{
  "num_hidden_layers": 9,
  "hidden_size": 192,
  "num_attention_heads": 6,
  "num_key_value_heads": 2,
  "head_dim": 32,
  "intermediate_size": 512,
  "vocab_size": 8192,
  "hidden_act": "swiglu",
  "norm": "rmsnorm",
  "norm_place": "pre",
  "norm_eps": 1e-05,
  "positions": "rope",
  "rope_theta": 10000.0,
  "rope_fraction": 1.0,
  "qk_norm": false,
  "attn_scale": 0.177,
  "bias": "none",
  "tie_word_embeddings": false,
  "parallel_block": false,
  "init": "normal",
  "init_std_qkv": 0.0311,
  "init_std_o": 0.0311,
  "init_std_up": 0.0311,
  "init_std_down": 0.0,
  "optimizer": "muon_variant",
  "learning_rate": 0.00485,
  "lr_mult_up": 1.29,
  "lr_mult_down": 3.0,
  "beta1": 0.9,
  "lr_head": 0.00687,
  "max_grad_norm": 2.0,
  "warmup_steps": 200,
  "schedule": "wsd",
  "decay_fraction": 0.413,
  "decay_shape": "exp",
  "final_lr_fraction": 0.05,
  "batch_tokens": 8192,
  "max_seq_len": 256,
  "doc_mask": true,
  "train_tokens": 108600000,
  "max_steps": 13257,
  "dataset": "wikipedia_en"
}
MLP neurons of a small language model. Each row is named by its layer, matrix (gate and up: input weights) and neuron, and shows model dimensions 96-191. Each number is 128 + 32 x the weight over its row's rms, rounded and kept within 0 to 255. Numbers have three digits each. A neuron's up and down rows have the sign that makes its largest values positive.
After each neuron's rows, "fires in" lists the words (lower case) most often at its 100 highest values on Wikipedia text that the model never trained on. A number after a token or word is its count.

L3.gate11:082130129086127121098150165148192131100149113142150166138123147158118148134089105073124096089156051175103126113094185103062081213144119177122097103138126153099091155178116122163152112102175133143150131079168112076185097116093080115111095092089140154123127130095141128105119089091151177137
L3.up11:105127162136177199112120127109164132094213184096118162133087112128111103159059097084062137130111128136180119155162125143158101080101123130136120220115143078069126108147118176105128144114129152114102093101147186086207173145146147182105157125141103081120130079116146127177130178136152107094
fires in: "is" 43, "are" 42, "been" 5

L3.gate311:100162151140115129143101123083183110143166162113159091159179098153066111206120128146144144076150136051101184102151090122146165162138121105130046180133109180116141174115090117088114076096086122107178144095084106106122092115138137122178121144193164156098117127141102143095129102085116179099
L3.up311:116162117148131128158131065162041122088094175158153160070155059139174089156178125143152154163147138132139195103109139128187106130106125114136104174139072148124142133128108088090141037112125100140176135145104122145101133111187174159110076103152169165112104115126125135129092111160157145090
fires in: "had" 23, "has" 16, "two" 9, "three" 6

L3.gate411:086087130151154131157112139162156194074137183161152132127181070138180099166109157084171138149133156095173104140104136135213114173141169124069142193130201160109108138150103111091115126116147085112134135139114125141139144129104140150150139103105112101140129101050101126063128084123187105134
L3.up411:091125132126135144158152031187140162119157173146136103141143143074101130124092150097151157136144179087171135124155139177140140094103142144102115159083144194101134133166114105170091145097128140124136123130140107130171154123170098115223133168120107154081107173122072182078106162087128157164
fires in: "has" 46, "of" 28, "have" 11, "are" 7

L3.gate338:132174143137116086156145095092128168120139087143120111125123078181158138070119154156135128077081163110117124122095116154052138115130121134133139097095009145146179184112179157159134141168036152169118127118153136114110118151120168083146115119138095170086150107119154156076169142125134129120
L3.up338:114141140184085082191103128154098122141154200163113139160200077130162093114121154183164151047132124096076152157138179106173184096066165146124110109120137106107159117176139135134102107093079171141104173137100139107125113091131120071085092132092105138157100122136167115143132088112098166149
fires in: "or" 50, "and" 29, "distinguished" 4

L6.gate465:129098193103181099237137099156127179158117039132111091142129115157120158151103070125148155148150100098107109119130108086126137081076115119123100172121123127103171130134099177146183111109150098096132139174114159194122145138179164072205066118166090132145108157105145188126111141081139140129
L6.up465:099149088116090157155088099129118098162118185137150110104160095095144173060070156141078154132075083078151097137092132125160130175134160125072146120191132123156120152150140142161144116121136149128105068132102196131143151100075171079167113034083145132113084101080110143165115098134098072129
fires in: "as" 28, "of" 25, "and" 23, "then" 7

L6.gate97:090125143082089189218090150149113130097111108080124156199136139124110170157139101104149150196113084147152094089120139117101153122120193164136063108117099153170173124120146127139187117132114126139129148101102138078159135051109142095232067088118133090128172134199136159194168183112097160156
L6.up97:127132102088147002155134198132135185111086165157150157120164058160099104091099080093126188144132075091147061084145180103112120135115087152139129127139161187127094147133166134123108105105162096142174117116133135176149093134172161108132110187143158101062137113109077106135144152120069168102
fires in: "in" 35, "and" 21, "for" 13, "on" 12, "of" 8

L3.gate469:129164119119092107117071126120112130164151170111179109170116105133163108094156134136158085136099118151075124122082114134080060177177104128152126119130154158099185188143122050159142124068122145158082158142130120124140166146109106179070102129207131176052142088141147140066155100134160168164
L3.up469:117124143133038126059108117140093188102182186148180108084213117198163119178124156126156124088107133138131131129135154131141165137115097111109080172091132110176148187168156061148061155113143117139130137112152166100134095167142141117081055133165095107135106112107120109101130094085162114114
fires in: "or" 28, "had" 10, "has" 10, "total" 5, "picture" 5, "transportation" 4

L3.gate49:179101155206143175165130127175094169073114114155097106170174109151120129146093121152183083114208097118163120183134104109110152131145113128108133191089123113132070131142133123159113130070124191152107114136128135143139169080129169104094153133175167123068180144105177172146112123123115129104
L3.up49:169081135154118152178102114174183151090079174123082122196177128110131166183144113149144129105132100048197136219143149172156154151187132113120126152150118113104109173181115155184112105108143161168122171160161132149149107111118148131124149082121112140097143160120140159073128137135112169143
fires in: "there" 31, "place" 18, "top" 9, "over" 4, "it" 4, "home" 4

L6.gate54:120160120128085148130139202138128143149146129159107160150115158107155068156123140183079161194112030081127124110196129162107184155159178160130144128128102120146043116155136100112127145126062169092196111087102096116140141091124067155160150136172113129134071109133148140152115176122177203083
L6.up54:095143070134157096104110096105152095109159086120185192095147085115192168152158123111084145045111086153014146115105165170114100153092176123097078098124105092062125104152126131121174077071111135111114079097119146109153106117168084119136139136116150186160159125159134080135133173124136110150
fires in: "most" 21, "up" 11, "more" 6, "very" 6, "updated" 4, "allergen" 4

L6.gate496:114113136120084137114132122142128180182125125183091200091172141145146122182057100127140110145136124143141102125134115103051144106148130121126207128106143111093137112096178124117145115221120152250105130115100079100124087189111159127160100109085151091125180166055174163167090168142197157178
L6.up496:126096112110112119132102183111122105120196124130144157086114121148158121090136109162154207090171103073160149072071185149117132145081135153162113114125096145131150083122129053084110090166120125073123162120127128079103040190135101128120127117135085101083187099185123143113096123045147121130
fires in: "most" 22, "for" 14, "more" 12, "in" 10, "very" 7

L3.gate348:145142114169127198074109144126148191106133037094155154116183120154123130139158101171089068114109109136186113178166081136146154142124193131086130137147118071125124127184154131109120083117139103184098087093181142106111118077172154099117113123159118112132147071149102170137109142086139112104
L3.up348:132115185095126138055122138163177141150068128108121136089171094171136117178179103121157105132119175144153154097104184111183143182145122110139148116171156153128151135125120120176134105145178075189158129087089120108153124122118081091095070068169159110112111173100191113151128091112174063107
fires in: "of" 37, "new" 17, "santa" 11, "sportster" 7

L3.gate14:078117174084114170153089104159157078138073157128134102131195126123125117107076112185143133160057122106107121114162085164136100131120087115108128187151151161146110122187170053137093171149149164130137115121163152126105117156192137182191129134123176099121177105140118200118190231118181113212
L3.up14:149141202151092162064143149109173162155083086106120186094098086121150154095121119147100179105085057088130118134136140150092132098151112111164149133119184141078081166137109182127156110134215103137070140103129123154168164069088077106127160154129126158088154119141124166097114132133180141184
fires in: "of" 78, "at" 4, "up" 4

L3.gate473:106142123117159129190108175157091093093153188150123114102141156147164087187156127167152134117210128150105114057082103162130149137150121188140107155182135156111198174114144154121129160099176194176116120145127097059072124088139084116141108097113039113138129131168143135133105163180129158070
L3.up473:098148090108187156131141133175077126152169137186134095192086138141128081172145149138142176118142097155137082104055113158076123127138143160137154166116114197136134121103101129140073135089118133155161045134160163111111079128086105200062139101098138155122109109157116196129127221126123130111
fires in: "there" 22, "it" 11, "seedman" 8, "therefore" 5, "see" 4, "italy" 4

L3.gate201:133100076090119150128108147071171084104114108145116100085146127144145126117131150156103095135167145102158113099145201143130110106137179133083070151139086185162128148158144088112117216179130131182151081142131092098130134146103124101207181098130107105147118076104125101139171071189073116176
L3.up201:125089092060127073156152148112134088161089109098094163159120112149126120110135143189061146116151165155118148126160177158125132140170155133082138094119120063107110128128091126094105163173185180105146103072117178128156163100118117123125116156147133105130147163150161140083155124107101186158
fires in: "one" 50, "go" 12, "of" 4

L6.gate404:167109121152129207089125148090111102061166121133128134046072103149091165175142088182133119102084105098099101091106139130065153113096152108146102147132088081142098166166134076095091158102067138136119112096103136120142161122095142151123115104133135074169081124177118126110142097151120138100
L6.up404:154133086112169123108140168124105155177124079132118117151090113112137119071121143136118103187073076120166135125146165083063122122132116118133135122143179165202182126123110176100157168110107149144094138144158127135120114145048110089076157148135082116150080127118107159168149115144140111111
fires in: "a" 70

L3.gate320:179130099125148192142106096100171138107136141143094105041115154125206188111059136147116112146139093124101103081160108111116140082133175110133108101129138149128168056131144125113148117135125145098084107144115141065116125123117134092075126104112138086161163113106064167082111105136120114081
L3.up320:109127135112066132145142130132139165168151175102146142135149165170121049174165133114102103127063089089142118137116154162110145167084184166079125132097101202154122132081179142128133125099099219127114107164123116135204126044203149141100166110134078114132108133142163135091101106116107088114
fires in: "which" 57, "it" 10, "would" 8, "to" 6, "only" 4, "then" 4

L6.gate214:135098163158104162105129115187105102145100123123102138116115077153162055131117148111136168108091160109146066170095140162102100128148116163135154151116226113121178138177124132136081109132065193124112130124198118162154119165149124177134120065159096119233141175117133102106205139081185168117
L6.up214:084099105161091132118147194134139081103214147091130128136100140129081175113128166183077098132144079132143198124119092161146150126102132168088078116222156143161140167172077183165196133126102163137104138112111133154087089100120075094154121174170111081153160099093139087118093097167125070132
fires in: "a" 52, "as" 12, "of" 10, "and" 6, "the" 5, "an" 4